MLP neurons of a small language model. Each row is named by its layer, matrix (gate and up: input weights) and neuron, and shows model dimensions 96-191. Each number is 200 + 20 x the weight over its row's rms, rounded and kept within 0 to 999. A neuron's up and down rows have the sign that makes its largest values positive.
A block is one neuron, or neurons of one layer that tend to fire together. After each block is what it responds to, as a language model described it from the Wikipedia text at the highest values.

L4.gate60,199,222,184,201,195,211,229,216,192,219,191,205,203,206,193,197,214,210,166,193,165,171,152,229,166,192,160,212,162,229,188,233,184,174,195,195,197,200,148,217,205,199,188,210,188,195,174,176,205,193,191,167,207,172,207,216,214,228,180,215,190,214,195,199,196,187,180,212,208,222,215,228,178,173,206,211,192,253,168,197,202,194,184,176,220,206,190,206,195,210,224,189,218,160,219,199
L4.up60,163,214,204,216,217,234,232,204,183,186,207,190,175,181,202,191,207,210,210,225,190,200,195,192,188,227,165,173,187,182,207,196,197,203,197,184,228,204,211,211,217,168,172,204,203,185,181,178,228,203,223,134,208,148,185,236,185,199,200,178,170,210,213,184,227,209,246,176,178,210,167,234,203,201,170,188,207,208,215,224,211,206,217,211,207,170,211,221,229,202,203,203,210,207,232,191
L4.gate87,212,198,192,199,190,224,167,194,215,175,213,198,226,217,210,220,189,187,203,190,192,181,176,227,186,206,232,174,185,204,189,246,166,164,197,197,196,157,204,164,208,196,225,229,185,214,225,216,158,227,221,182,215,228,233,162,162,194,221,199,199,202,195,218,186,223,202,187,186,200,197,195,209,209,188,210,178,219,214,203,190,232,197,182,205,182,239,222,208,185,197,189,218,200,186,182
L4.up87,208,230,221,225,194,205,196,223,174,238,224,212,208,199,218,216,188,204,157,181,234,260,190,190,191,181,231,211,187,203,209,204,192,184,194,207,220,190,234,185,248,168,210,197,163,197,191,222,159,185,238,174,209,182,196,191,211,188,199,213,171,173,176,192,205,177,224,196,186,234,193,198,199,210,191,220,209,209,196,186,204,188,183,205,163,182,209,183,203,231,203,199,199,177,206,204
L4.gate107,207,200,205,208,217,223,195,168,197,247,191,223,212,219,206,194,232,203,219,161,232,208,189,194,216,219,163,243,171,199,207,194,168,183,209,179,212,199,216,193,207,223,179,167,183,193,191,228,171,205,224,187,204,215,204,190,205,209,199,199,195,200,218,188,193,244,221,196,221,179,196,205,194,205,212,233,181,216,175,181,168,160,154,202,228,203,178,202,194,197,228,230,208,176,212,200
L4.up107,196,196,230,221,209,198,161,194,208,196,231,189,166,200,221,164,204,201,183,211,210,190,221,215,208,209,181,216,185,206,218,205,202,205,257,201,176,206,235,169,245,202,230,202,195,215,205,166,215,216,179,172,189,178,193,220,201,194,157,209,223,189,196,223,208,204,226,224,225,183,207,201,181,184,199,203,227,180,172,222,188,218,162,165,182,203,201,175,190,209,184,191,235,205,167,216
L4.gate175,188,181,178,211,176,183,176,178,202,161,204,211,167,201,168,182,220,238,163,214,193,219,201,218,221,213,209,212,208,194,176,208,205,179,201,196,195,200,217,190,231,201,209,197,231,196,185,201,252,208,201,156,154,192,220,197,191,204,227,188,172,204,231,194,193,202,243,217,190,195,199,220,215,188,180,187,205,220,202,201,206,185,232,216,206,179,210,206,190,180,196,184,205,196,193,240
L4.up175,205,175,177,204,181,198,192,201,215,197,199,189,161,244,214,224,197,174,203,161,162,163,238,202,191,193,196,198,196,200,210,195,193,207,170,183,208,195,191,183,202,210,219,183,194,196,217,147,215,223,180,199,194,201,211,188,226,222,148,221,202,184,181,198,212,212,218,214,161,233,240,204,190,200,197,205,165,185,170,174,177,205,183,227,195,224,174,180,200,205,218,167,177,188,180,202
L4.gate202,226,223,203,198,189,190,236,183,168,185,192,182,196,208,224,208,181,217,201,208,189,189,186,161,207,216,201,228,159,211,182,215,174,220,182,203,175,179,203,212,189,196,202,197,177,220,205,193,215,199,204,168,163,205,228,185,204,202,176,194,194,206,181,192,222,169,228,196,236,242,208,203,199,209,240,204,199,178,231,216,203,234,147,218,193,193,222,192,238,199,181,187,201,197,201,234
L4.up202,220,216,209,242,183,207,205,220,193,169,200,162,188,219,211,208,154,231,186,166,226,234,223,186,182,227,224,228,222,175,171,196,179,244,233,179,179,185,218,190,240,183,208,205,158,222,180,197,220,210,214,187,213,232,220,195,198,210,199,225,199,177,228,228,214,206,223,178,200,161,169,208,208,203,164,197,190,218,203,200,196,246,206,206,217,170,213,181,217,195,178,158,184,222,217,207
L4.gate228,172,225,235,146,229,199,151,192,178,209,201,189,164,215,209,238,211,220,209,196,192,225,200,229,209,192,198,227,226,203,183,183,200,197,219,199,210,229,194,151,201,172,182,209,204,164,193,229,200,213,206,194,186,219,191,184,148,230,239,192,207,219,217,187,190,184,226,221,181,190,182,237,238,180,169,177,182,174,195,187,213,188,224,167,196,207,203,169,175,202,208,198,195,218,215,177
L4.up228,196,219,197,172,222,186,189,220,205,222,225,192,168,190,169,199,207,177,199,211,192,201,210,182,198,197,230,214,194,215,176,159,184,192,179,201,179,205,197,165,202,172,187,205,222,191,215,230,230,170,198,202,201,212,191,171,184,203,199,207,197,232,213,221,240,206,185,185,195,195,205,193,187,158,195,189,201,195,176,190,188,182,198,176,153,200,184,197,198,150,231,158,197,227,218,159
L4.gate229,202,200,211,207,219,238,233,197,204,231,165,193,181,196,211,204,186,177,197,198,179,199,205,231,205,197,212,188,187,194,214,209,186,150,208,181,222,235,211,179,205,201,212,222,222,166,191,194,205,211,194,182,255,189,187,213,204,223,203,245,145,229,180,197,170,232,185,179,220,199,201,205,187,174,174,208,208,224,213,234,200,200,203,186,202,188,235,207,183,181,200,151,202,188,124,182
L4.up229,183,178,217,195,210,193,208,175,184,185,245,184,226,163,243,219,186,193,187,180,224,226,176,193,213,210,211,206,208,205,182,195,198,195,148,176,206,236,221,214,230,188,207,209,174,185,210,175,170,192,195,201,213,223,215,197,201,156,228,208,200,203,209,199,231,215,221,209,171,226,220,232,213,210,182,182,204,207,204,188,187,177,214,202,237,164,197,187,246,192,193,209,204,237,183,180
L4.gate253,215,221,208,222,188,222,188,236,186,215,222,179,242,196,200,212,167,209,174,197,206,218,159,219,188,212,208,212,219,233,188,215,220,154,212,190,212,209,243,175,163,236,222,206,221,192,204,191,186,239,205,199,220,243,212,178,200,238,203,195,176,206,212,188,200,223,177,197,172,180,245,196,207,198,188,214,208,204,223,178,208,204,217,189,195,176,209,208,182,214,218,226,188,221,220,194
L4.up253,216,204,174,207,196,230,184,213,200,191,215,177,226,221,207,243,216,204,199,205,205,242,208,198,182,200,220,178,218,160,235,223,188,173,211,169,201,196,219,205,193,172,193,185,241,211,221,217,171,194,197,188,229,245,174,237,247,199,207,176,193,205,228,176,169,192,247,222,186,215,177,207,180,175,185,205,215,194,171,197,202,226,163,188,164,209,176,195,198,193,213,201,234,220,215,198
Description: Auxiliaries, modals and main verbs directly following a subject noun phrase, such as would, could, was, were, cannot.

L10.gate68,223,190,200,182,231,212,200,147,221,225,218,218,171,198,184,205,199,206,161,209,170,182,214,211,181,188,226,202,183,234,187,191,209,171,203,177,220,213,221,207,143,207,213,218,248,216,165,194,200,194,189,201,203,154,196,233,187,173,201,207,224,212,191,196,218,197,156,182,218,188,210,175,212,196,200,188,178,208,217,229,167,208,189,198,213,214,201,216,197,211,161,196,208,224,219,173
L10.up68,203,220,185,218,204,191,208,184,212,180,210,228,167,231,196,217,189,194,207,211,212,200,183,231,187,223,217,207,225,213,171,234,242,234,207,190,184,207,204,212,175,220,212,198,188,181,204,205,161,213,212,203,227,168,166,176,210,237,227,212,169,177,177,214,222,185,188,189,198,238,178,171,204,184,182,199,220,214,225,181,210,209,197,192,216,182,215,200,168,221,199,158,201,179,207,183
L10.gate90,193,184,221,232,247,234,192,207,227,190,191,223,191,225,201,229,218,167,195,216,230,217,198,185,196,176,230,223,222,198,191,216,191,221,193,188,248,239,197,204,178,217,214,205,196,193,193,197,203,211,223,158,211,192,215,213,159,212,183,202,211,160,182,216,186,201,226,231,194,201,230,185,201,201,220,181,193,211,221,178,168,224,230,208,228,207,172,188,199,191,179,194,237,195,225,163
L10.up90,220,196,190,202,193,216,229,211,205,168,209,206,212,202,207,209,170,154,223,162,245,205,190,214,224,189,184,181,235,180,195,198,189,195,179,202,212,200,197,208,209,208,197,191,198,205,193,219,198,163,195,177,197,162,199,219,198,198,201,220,206,206,180,203,176,195,187,152,190,211,186,198,206,200,229,160,215,222,206,242,224,176,195,188,209,221,177,202,231,199,192,173,190,195,204,197
L10.gate239,215,193,215,188,212,205,179,217,211,210,231,241,162,212,171,185,222,181,208,180,197,196,222,194,185,193,215,183,195,204,184,184,189,187,195,184,184,179,197,209,194,213,182,217,225,206,184,196,168,208,194,205,203,197,191,194,185,199,182,217,221,193,179,177,235,222,210,228,181,236,224,200,222,209,167,223,245,213,185,186,190,176,197,200,219,215,179,182,184,197,191,212,146,185,198,234
L10.up239,191,199,191,189,207,176,224,184,247,171,166,198,217,235,191,201,180,176,200,234,204,185,240,192,197,182,191,212,175,202,181,170,223,201,240,193,196,200,179,181,182,167,213,226,205,181,218,239,194,180,221,182,225,207,213,210,193,213,212,187,190,219,185,200,227,196,155,204,180,200,228,192,170,179,190,224,223,204,220,212,201,187,187,190,234,203,165,208,217,192,196,200,187,188,210,219
L10.gate251,224,170,189,198,235,219,210,225,212,172,190,213,208,183,224,212,201,176,222,178,198,174,202,193,191,167,185,204,172,194,172,211,209,205,201,231,199,161,191,211,181,223,182,198,183,227,204,184,160,228,221,181,189,185,160,186,189,193,187,223,230,180,179,189,209,162,202,222,206,213,186,148,215,229,201,212,157,190,206,222,189,164,199,200,191,181,195,202,186,214,204,200,247,200,195,160
L10.up251,173,198,163,195,200,227,204,208,186,194,204,184,192,205,200,179,185,238,218,182,217,189,232,202,187,179,206,217,193,175,200,210,170,176,206,187,177,205,185,169,218,197,201,200,215,206,228,188,157,215,208,171,199,177,197,185,207,180,226,202,228,172,215,192,186,181,223,211,222,170,191,167,223,209,187,203,173,221,219,213,196,206,189,230,172,185,211,229,172,209,174,193,197,234,171,182
Description: Pipe separators and header cells in Wikipedia tables (Quarter 1|2|3|4, Year|Title|Role, Invalid votes), plus word fragments under section headings and infobox lines.

L10.gate97,208,188,200,197,171,171,208,199,189,196,189,225,200,205,183,193,192,210,225,185,208,199,200,231,239,190,218,198,233,224,195,204,161,229,201,182,199,217,190,181,210,188,210,236,199,179,206,253,170,225,227,183,190,234,208,170,191,195,202,170,226,214,218,162,177,230,187,221,189,199,164,203,169,210,213,204,193,208,230,207,152,203,205,189,196,209,227,202,168,189,182,211,188,196,201,227
L10.up97,204,187,193,192,207,202,203,169,184,211,160,174,212,212,189,167,205,177,199,155,204,187,209,204,167,197,241,203,175,197,190,217,185,213,215,176,191,217,203,235,199,170,195,202,228,175,199,198,180,258,198,197,209,186,185,164,187,181,215,197,171,197,194,222,197,204,235,178,215,204,201,184,184,181,155,214,207,182,219,164,214,202,187,230,232,181,182,206,237,215,185,200,218,193,221,224
L10.gate150,199,196,227,213,200,206,199,202,183,213,213,203,201,214,175,211,210,188,196,207,177,186,214,260,194,161,201,189,222,174,214,208,211,176,171,213,181,204,210,211,206,162,266,189,235,216,205,203,173,219,169,229,184,210,188,231,225,199,191,216,217,213,176,189,212,158,191,171,185,195,188,217,184,213,175,218,194,191,161,230,197,188,203,181,215,227,225,230,192,197,177,197,203,181,216,173
L10.up150,190,209,225,178,200,233,198,158,210,201,222,171,201,191,160,176,198,191,235,192,222,220,216,197,157,222,183,186,216,209,186,202,177,199,210,211,201,206,196,175,180,211,234,178,198,180,217,218,229,187,193,157,194,255,203,203,241,183,200,220,204,214,208,192,200,185,168,230,196,230,243,221,203,223,177,193,211,214,235,165,188,187,178,212,149,194,169,151,226,187,196,231,195,216,218,179
L10.gate201,203,207,186,202,192,220,211,182,207,172,203,196,164,186,220,178,193,228,192,182,191,189,217,186,196,201,190,220,187,202,170,181,210,208,178,197,212,187,196,196,197,213,204,218,213,183,215,256,167,191,207,198,219,208,231,166,180,228,190,220,192,167,193,187,214,202,165,222,178,171,207,228,189,182,158,195,210,212,169,216,240,195,223,165,213,194,180,211,229,219,217,189,223,165,223,180
L10.up201,179,191,190,173,204,197,172,183,207,186,230,191,215,181,210,188,195,187,193,212,204,191,194,229,202,224,185,236,192,160,189,196,194,219,193,210,146,188,200,196,209,198,226,167,229,198,172,199,188,185,159,188,232,145,197,194,233,203,240,194,168,201,178,160,201,232,188,209,211,190,201,209,188,177,197,218,205,187,232,150,188,209,202,191,216,217,238,198,198,239,217,199,193,196,207,207
L10.gate229,196,229,176,210,182,184,184,205,209,178,183,197,218,237,174,216,206,177,192,227,195,171,201,223,183,215,247,229,208,183,204,198,192,178,205,193,195,190,168,202,228,223,232,221,212,218,193,206,200,212,190,149,175,200,221,189,201,216,164,226,172,211,188,206,202,221,205,227,192,200,208,214,182,226,181,203,165,166,197,181,154,191,216,192,208,222,208,162,192,180,210,213,206,210,233,193
L10.up229,197,196,207,202,215,244,186,184,202,244,235,183,213,211,189,184,234,241,160,183,241,206,174,243,220,170,215,205,179,211,189,178,198,208,200,169,226,194,233,213,181,208,180,217,210,209,208,231,209,236,224,230,208,206,184,208,215,164,217,191,155,211,223,168,241,226,208,201,162,190,192,227,179,151,222,235,202,205,196,194,171,207,206,187,219,158,188,194,197,217,192,189,201,207,234,184
Description: Function words that come right before a verb: infinitive "to" after used/try/able/allowed, and auxiliaries has/had/have/can before been or be.

L4.gate49,204,182,206,188,229,228,185,214,218,198,174,231,166,228,179,197,185,211,201,170,189,224,185,236,208,186,225,192,172,197,198,230,194,200,232,203,203,223,168,182,193,214,216,164,196,190,214,207,229,181,212,185,195,195,201,215,161,223,172,251,198,192,164,201,190,191,176,217,260,203,226,211,203,207,185,191,195,214,179,206,185,177,197,181,220,210,179,223,220,183,234,192,181,152,214,215
L4.up49,188,179,215,186,217,224,176,211,204,187,191,199,169,215,196,203,212,199,203,202,181,210,227,179,190,179,212,239,166,235,212,217,167,208,177,194,205,210,224,205,192,233,175,175,193,166,230,190,191,220,174,208,222,183,182,205,188,189,188,187,178,200,199,183,184,180,224,191,208,186,233,212,218,187,202,200,186,201,220,203,206,202,177,228,182,186,217,177,201,190,211,170,171,212,192,168
L4.gate61,205,239,214,209,219,229,214,177,254,206,183,229,223,231,210,202,230,189,192,181,219,203,188,200,213,206,208,247,188,220,210,209,226,197,225,182,201,208,219,200,186,217,167,200,214,231,233,199,209,176,193,170,186,206,184,215,161,177,217,181,182,197,150,187,188,172,168,213,232,210,198,214,199,169,201,188,200,180,207,218,180,200,219,198,155,186,205,158,203,200,229,187,218,198,177,193
L4.up61,227,197,207,219,218,193,187,209,204,199,193,203,211,198,189,206,203,241,217,194,192,204,202,212,166,202,229,254,191,245,186,230,232,196,190,154,213,173,210,204,196,171,238,225,196,206,201,186,182,209,173,209,219,192,183,226,183,162,176,203,191,176,214,194,212,218,200,232,217,181,203,216,186,190,230,176,180,245,186,196,200,184,186,203,191,234,249,198,205,188,187,217,179,173,195,202
L4.gate69,172,185,211,208,242,180,210,177,194,221,186,184,208,206,186,210,228,176,208,171,194,207,199,199,183,183,211,223,218,192,155,223,209,198,187,212,187,201,206,176,190,180,202,201,220,235,211,190,172,186,183,201,224,167,194,163,156,200,186,172,204,163,169,197,252,190,193,211,227,216,201,235,185,179,193,230,217,214,217,186,207,203,209,181,159,219,194,185,197,207,188,171,203,226,139,182
L4.up69,209,201,248,193,223,202,224,216,204,225,179,223,240,159,237,231,191,211,206,179,199,194,181,176,177,182,239,202,190,168,169,202,194,191,245,190,212,204,214,214,191,190,214,224,224,199,206,188,223,200,222,220,197,211,213,204,210,182,221,205,194,168,193,176,201,210,210,198,190,205,213,204,217,219,194,215,198,248,205,171,254,181,192,217,184,208,208,237,212,224,205,183,204,198,199,173
L4.gate153,192,245,243,216,176,220,176,216,191,155,219,176,211,195,235,188,200,229,200,215,191,215,235,211,217,201,209,224,182,190,157,228,159,188,211,222,200,225,208,184,202,189,166,184,190,206,204,197,182,222,191,154,178,176,222,186,220,168,175,188,184,236,210,210,207,207,200,206,221,220,236,216,215,188,210,238,202,198,231,202,173,225,203,215,181,146,222,195,222,203,181,236,201,174,206,180
L4.up153,217,184,197,187,177,226,211,218,207,244,178,183,196,201,234,246,219,188,234,167,167,189,195,232,201,190,196,222,180,202,207,205,176,197,199,183,199,228,209,189,193,184,207,218,218,197,185,183,210,218,233,194,191,199,210,213,189,172,203,207,218,215,194,173,197,183,203,198,174,235,228,197,202,189,230,215,178,202,185,210,215,158,210,153,166,225,172,216,192,220,190,216,192,195,186,206
L4.gate158,202,196,209,193,164,207,199,228,225,200,207,169,156,186,181,185,219,221,183,197,197,165,226,217,223,147,182,178,190,181,211,185,200,205,163,198,203,210,192,182,191,201,200,185,205,226,197,222,187,206,217,186,203,152,204,196,163,214,219,238,185,208,182,229,219,174,206,174,232,206,191,217,190,241,211,215,200,200,185,197,190,202,218,191,221,197,197,222,201,204,206,157,178,198,156,194
L4.up158,181,166,193,187,193,172,174,180,155,207,223,192,185,200,186,174,185,184,231,222,191,179,211,220,191,193,196,204,190,203,204,182,191,213,184,227,200,167,188,226,167,204,170,180,186,232,181,196,171,216,215,206,197,167,228,184,210,182,205,209,200,208,206,175,221,176,231,204,227,235,190,214,165,201,181,240,201,197,203,211,229,172,217,216,231,206,201,191,207,221,197,239,194,207,198,225
L4.gate162,194,206,159,208,215,184,186,174,205,198,191,174,189,218,194,178,187,195,179,225,192,205,183,205,167,178,180,227,225,208,233,222,207,184,212,214,234,185,191,209,201,252,230,201,193,189,180,224,187,187,210,175,212,193,205,206,188,216,212,213,192,212,213,195,212,175,173,197,214,199,251,217,194,184,230,199,196,190,214,198,211,165,177,155,210,189,193,188,159,217,180,189,213,173,155,210
L4.up162,196,182,169,183,230,186,188,177,215,188,201,212,200,177,212,208,217,188,177,223,218,214,204,217,189,144,164,196,202,204,184,188,176,222,199,239,236,208,194,201,195,213,191,212,153,205,175,189,177,171,209,209,203,215,214,225,201,148,202,210,179,200,219,188,183,172,184,236,190,190,210,212,194,195,219,190,223,219,186,201,237,192,182,183,211,212,170,198,193,221,190,173,249,167,189,197
L4.gate167,205,214,215,186,219,233,163,198,177,217,218,199,188,265,216,203,193,220,182,170,247,181,216,176,182,204,214,201,234,175,229,222,224,184,204,215,180,194,206,209,189,235,223,251,212,203,209,197,224,197,184,205,201,177,185,213,211,216,137,198,202,169,198,203,202,195,208,197,202,185,209,223,198,203,201,198,208,210,170,210,200,201,205,204,193,235,212,214,188,201,199,198,195,193,180,181
L4.up167,231,202,198,215,191,235,187,204,178,191,219,203,190,256,184,195,199,232,180,147,208,218,213,213,221,183,219,224,211,137,200,195,201,209,208,205,209,189,191,203,179,189,202,204,179,218,230,199,236,162,200,222,223,182,207,158,234,198,181,189,237,187,214,213,197,214,224,196,196,202,228,205,163,193,190,185,210,225,186,237,219,185,192,182,170,203,194,206,170,234,173,194,192,209,214,166
L4.gate203,194,215,231,187,218,238,185,209,183,250,199,174,183,198,205,208,200,196,195,160,206,165,198,163,195,175,206,193,200,172,207,226,181,211,226,245,182,190,170,208,209,184,196,176,187,183,206,185,232,214,204,220,179,210,179,209,213,214,212,207,205,175,162,176,186,215,209,214,227,187,225,202,244,199,199,204,190,217,209,214,221,228,222,223,185,218,167,142,167,202,200,203,189,191,180,173
L4.up203,181,180,222,205,199,210,233,163,186,204,204,183,233,190,191,183,197,195,164,219,216,176,210,150,191,199,222,154,202,163,216,213,216,185,188,206,212,209,185,204,183,197,204,189,194,203,203,207,210,204,200,210,228,205,217,153,191,210,199,220,189,163,184,173,192,242,170,221,234,180,154,188,198,218,185,198,196,207,227,207,171,168,217,201,214,224,208,191,171,207,218,187,175,189,205,184
Description: Pipe or slash separators between column names in header rows of sports tables, such as Pts | Qualification and Apps / (Gls), plus some coordinate digits.

L9.gate41,191,178,230,172,181,216,213,224,173,187,187,151,173,207,231,209,203,220,233,237,202,199,215,196,188,197,245,204,201,189,226,209,196,183,219,211,221,227,221,206,192,239,180,202,221,174,210,194,190,210,190,212,220,202,202,219,182,208,200,207,208,198,217,219,197,223,228,211,222,250,210,197,181,173,223,192,215,177,204,217,208,202,200,162,187,192,182,206,196,225,190,185,178,204,199,207
L9.up41,179,164,166,202,229,231,225,206,162,203,224,183,199,181,216,199,257,208,193,192,194,190,233,209,215,194,214,205,222,192,192,179,177,190,201,183,211,215,207,215,228,210,232,210,191,251,210,178,193,205,210,215,191,193,229,187,212,220,200,180,196,191,213,201,220,189,229,203,192,166,224,249,173,165,173,227,195,185,188,188,195,166,212,195,225,224,234,226,202,177,190,210,221,193,209,197
L9.gate213,214,208,224,182,187,231,208,211,232,202,195,227,209,180,228,198,185,220,171,198,230,205,218,149,187,213,199,208,208,227,169,228,224,193,214,207,226,206,198,202,200,210,200,224,194,186,238,151,210,185,204,218,195,185,190,197,250,192,170,191,157,205,189,189,228,229,191,225,183,203,190,181,228,196,198,234,180,198,215,252,190,226,186,182,185,195,195,201,196,174,200,206,215,191,199,158
L9.up213,199,218,217,212,212,211,219,199,202,202,215,213,217,178,205,177,223,173,211,209,211,211,178,197,184,194,187,210,215,195,183,230,190,182,182,214,201,222,173,237,179,206,228,225,185,184,200,135,199,196,181,226,187,160,184,181,179,240,200,195,209,218,180,194,199,199,174,238,239,216,200,187,218,174,245,203,171,203,163,229,206,250,236,222,235,171,199,229,189,192,202,191,211,189,207,198
Description: Mostly the pipe right after a Date header in sports results tables (Date | Opponent), plus day numbers after "on" and times.